python train.py --n_layer=8 --d_model=768 --n_head=12 --n_kv_head=12 --head_dim=64 --d_mlp=2048 --vocab_size=21080 --activation="swiglu" --norm="rmsnorm" --norm_place="pre" --norm_eps=1e-05 --positions="learned+rope" --rope_base=10000.0 --rope_fraction=1.0 --qk_norm=false --attn_scale=0.125 --bias="none" --tie_embeddings=false --parallel_block=false --init="normal" --init_std_qkv=0.0165 --init_std_o=0.00413 --init_std_up=0.0165 --init_std_down=0.00253 --optimizer="muon_variant" --lr=0.00119 --beta1=0.95 --weight_decay=0.12 --lr_head=0.00351 --grad_clip=2.0 --warmup_steps=200 --schedule="wsd" --decay_fraction=0.572 --decay_shape="linear" --final_lr_fraction=0.0 --batch_tokens=[32768, 65536, 131072] --seq_len=1024 --doc_mask=true --train_tokens=582700000 --steps=8407 --dataset="wikipedia_en"
MLP neurons of a small language model. Each row is named by its layer, matrix (gate and up: input weights; down: output weights) and neuron, and shows model dimensions 240-335. Each number is 128 + 32 x the weight over its row's rms, rounded and kept within 0 to 255. Numbers have three digits each. A neuron's up and down rows have the sign that makes its largest values positive.
Before each neuron's rows, "fires in" lists the words (lower case) most often at its 100 highest values on Wikipedia text that the model never trained on. A number after a token or word is its count.

fires in: "and" 28, "but" 14, "so" 5, "thus" 4
L5.gate1277:114145090155160101132120151086139080116162137120133140117148109109095188149126141103173133150109129145149116103177131077111129136154124127092067203117114137121147155140157134103111174116097127086145155140162217123128151103122100119117074153125193117139061104092057125126164110107122196149
L5.up1277:180111144134143117111119115115144028100164159083100086135128104146080227095130148072103097155114159104135129167143083079123080065102140178128118128122117092099047138179117127131104194095154055083133195146144154149133186148068132123152125099114146185122085088141091132123177137088140105123
L5.down1277:088127149103160178140094106134073125124075128130101144122148197075075124135157149132142069111143081139098118118154178094123165140157118151114156146171185114088143095125170147133116092123062162119103125091126107095092174109134137133131108144156118093102146107126099116171111148129145072124

fires in: "to" 63, "an" 13, "and" 4
L5.gate33:123139135105113107117150169099115082169142159110165113119166119108059158194094130127166168161126080129147132166183106132164123154145125102126121113127103079121097193093086092122181131095146171129087148149113127089102133095124142093101174137141196159106115147123119121167084117114182154098
L5.up33:155123141130136090154168102116157109171128148084137152125075195144158116120072158126130084195060107087107119098209082124147105114077110110157108180173102059135078116153108133089149089162129141136078115083098170140125118056145121103151150072176168128069115168159154125210109121127138108152
L5.down33:110221120067169203148133169095191112140132108096138147165168149098111181182183145141106181162049106135134141156113160133141149157148033128120156105097091129122124185103123115133193104163162165117109162110158110079108095105095253113146128183087124110101147092167064141097100065089127150131

fires in: "had" 44, "been" 14, "having" 5
L5.gate1949:151081139142132159134079120137101084108094110114155150132053174160093137097158110149108165129144144147130165102104094095087105159120200167128079061211109159095129159131131174119164101094169095170094093121120177174102144137091099141104065121169132146106149104154076102140166177160160123127
L5.up1949:115120158106092151111094107139158099138090068079156105120110184115114150080149170173092118113137201095109144153127158117138170158060148173122146143114116132161156151166094163088140182151155144150149154096134070146150146066086110141164129063159186206166188195101109068150141146159145076129
L5.down1949:147154111105126131026113113107122050135116085109146132067100181092169157164135126137132131112122130093120049166106141113132139117122146097074203180060108078132051130115134099140105163110163164150140139118126149152162108126127155088147111117113158133137123146141137103154028130133141099158

fires in: "without" 12, "had" 12, "after" 12, "being" 8, "while" 7, "before" 6
L5.gate1309:116100134176079075117158095113135099096134127167138118150218146134211177110052127112135133174062129080161109113174127134139101152178136112055182161179162115109129116137171082081087168099121163083092089073214084117124132119112167119160091105063131155193162160103101091173164143118083125145
L5.up1309:150141143165144102141173132158161077147209128155123118114132105195146120047060094125122112147134160155115135171179116130119070149162146162158147173115113092133146182126130090106172049122154128085111171125169140141136113113158083135170128113132131173103105151118105144165136125186103140109
L5.down1309:122132110121103103089110169142132162103091100123092104136135128155131150087078125095127104135151146149069098135115130142169146131133207110074144157162177144181163159172138184141176134109132090139150081114160124135208138099169177129085112123113093160168128174101099145161096151170130144091

fires in: "in" 81, "into" 5
L5.gate1701:102132121067093138060131153141129169162174122111099134150088062132158106090148144147096127115108120163094115082188078122155112161141063128160150154093128054118158115137159134065151175082136116103095140090107131094101147135049090194136078099131178157120110121124132152134108150107124174120
L5.up1701:130114191104172096073109057126141131169129136088112097101120118137106072085139100096135122125123180123121063137123102096141118114121211134140126150167103084131121092112175154113092101156078115133175131187078143152090162157136085158115140123151174153176106087124190140139118088113087182141
L5.down1701:120106117066153129179103147119115123172131207083183133135094148134162111081147154128143136148146136138089121135145137110183107081082060129116176114160186140061177100105138150103131148136086126096122103106091156140146164136098114171139164079058119107117176084100122112123112114132172118126

fires in: "of" 56, "working" 6
L5.gate831:119158164134090117072170223213129126064125155070127177086148114187114193186099130156045098109154106141107137160103136162170107079100145136151147072164109114172111107147139155146099190099107124136080089152140156117119142104109121129107119111112107096096188168178133089145092061187142104098
L5.up831:103142104158053063132102154163101135103119105120174101104168127122123188166109125121096149110113139101144096153109140111101183116110149144119162073132134134138109074117096101154105148174125128134109088122161172093147117157119123208119119085063105138147202109147110167104159131102129139122
L5.down831:154085077143131093138123136140117120085144123061106146114126151129151102156104105096110084113142091150161113121158142106198093099204171152125126108126175147094191143142129131083089150106084114112079115084083097121110138212058168119169079177176119165095106195118098144120080078169087147144

fires in: "had" 33, "have" 10, "want" 8, "having" 8, "has" 6, "wanted" 4
L5.gate1169:095118092132128066143101091081148115196125137151142128148154147146112142109123170124130141160115134196167160104098160124086100125094156075135148145108074122146108115099128108131075150136098099120115094040145170151174102145104139111081170142099149125092111161118146129103163174150089147161
L5.up1169:152095109145112078125089123098112133110162231171115134134150109188094139101164110115086083115113184143099106129084133100109111095140116153140106144138214101131136171132107178168132135203144117124154137060164124097139059156153184192117128154121094146153125140149123065116113223104158229104
L5.down1169:161134112102177135085040115109123125159152190107125130142116144144142130111139128165097122133123136111127107083154130148087104112119153100125119127177158112144184125162153162148137166105120112144102108073174131159120203139102111132108114173162130118123132111168116179091136135090110147115

fires in: "to" 27, "time" 6, "assumed" 5, "do" 5, "up" 5, "took" 4
L5.gate79:144097148086109099111189107177120085163154166116170131165148145134100176147152127110117160128189122150126128130108046100097156106145136124143130134101080175154172076163140150100101179147139135090088112106179136131102140137182121158103144098131136221146099186188194121107132103154172135124
L5.up79:094090153124131154111103156165147122127145150125131072136172164169127109102186076151182158151066120135176108089119106127123129121098143119085081106121126174184096135191162093096056142146191107113093089146151103122195120115125100166184135110098113148116114175155144123146146113122134120173
L5.down79:131169154109119164100077116146145122124155075182131143148171160087080243155147104115153144116185102131116049134179155140151148194135151161162124131118141130123124145092125106082162142094108143129141076147108106120162168100090135172156076099075155171117127106088139080114163160118081151139

fires in: "western" 20, "southern" 19, "northern" 13, "the" 11, "eastern" 9, "southernmost" 4
L5.gate1695:096133111169129105071069141156115063143133153143146115151115131094113129117103155144094138106110186191076134084070035149146093082100139132128146137073188145149164142130118179157156122148179117149110143141099136163108148098117086177190125171135158155198107106156117065076152150160129122134
L5.up1695:140112170148169105191143148113104131091119110124122079149126120172184150091068139140137141116112119114146126137076136124162082069152104100122116168142120127133083146189145205115119106127153184102149144165134178108168180089106174061060100066155088109109116137110113110117149138114072209115
L5.down1695:127153127122137111126139136187121118119146133126153192122156138135136114126134198145104205151108128110133143016095079118096183079135036142166117124093158175095158145131080130126133155152176171098081167132104183056158185103101157121113103195158066132113101151175095109090094139081115136126

fires in: "as" 27, "of" 20, "into" 8
L5.gate450:111167142131155134097154140117161088128094098099147154145104113195170097104064129135082188163151094123128138139193142186090179161143108118115127127117140116121174146115098161160071106129117137114122091211098160150111112125107086128107204100129115103156145138173170058092160142082144133110
L5.up450:140118060127169133167148125092179117102086137149094127085106155151081148094087120185108119124162109121140149137075152091125124194134175071156148129094134096091152116155106113179105116166141099158116146116156130164109081119130135155110156090116130056150136092105129139184112127117110165113
L5.down450:150156122141135101121151139117122148195123159156120098122149113130074039113105134165073103148148124128178138156104146098128169088108110100140131191166161128185117094131132157092129160145140126117089147108132130114154116106093116174144129162105127064179164139114070132181143113131123125174

fires in: "to" 67
L5.gate1764:140105107199128141092112112087122087114121132124135140127082081120108082182081087100123153182143093142162094099142139175165110110206148161137135082065125170133128082149132136145122147099169078108137105143084131101061161161154137063145161129131117078109174087134126129175131040080115143061
L5.up1764:140132094139132100138140159146099120114106107100116169156154135081110111081058043173200135143151135083138087097124133149112138078114120143159124085136092133140135164166092100154109128114134154082134085090086156063119135135149064105091134146141108088109124079144077145141164087142153144170
L5.down1764:126118118120117167103184118077086102113156127118192127116128118118134081057101161093122130139140145100127110170141121121161092129154153138143158112091177142147106146148165171076149077164132133106093152092143104087086144139156116176089137107083062081146129109123087168155088109127106110080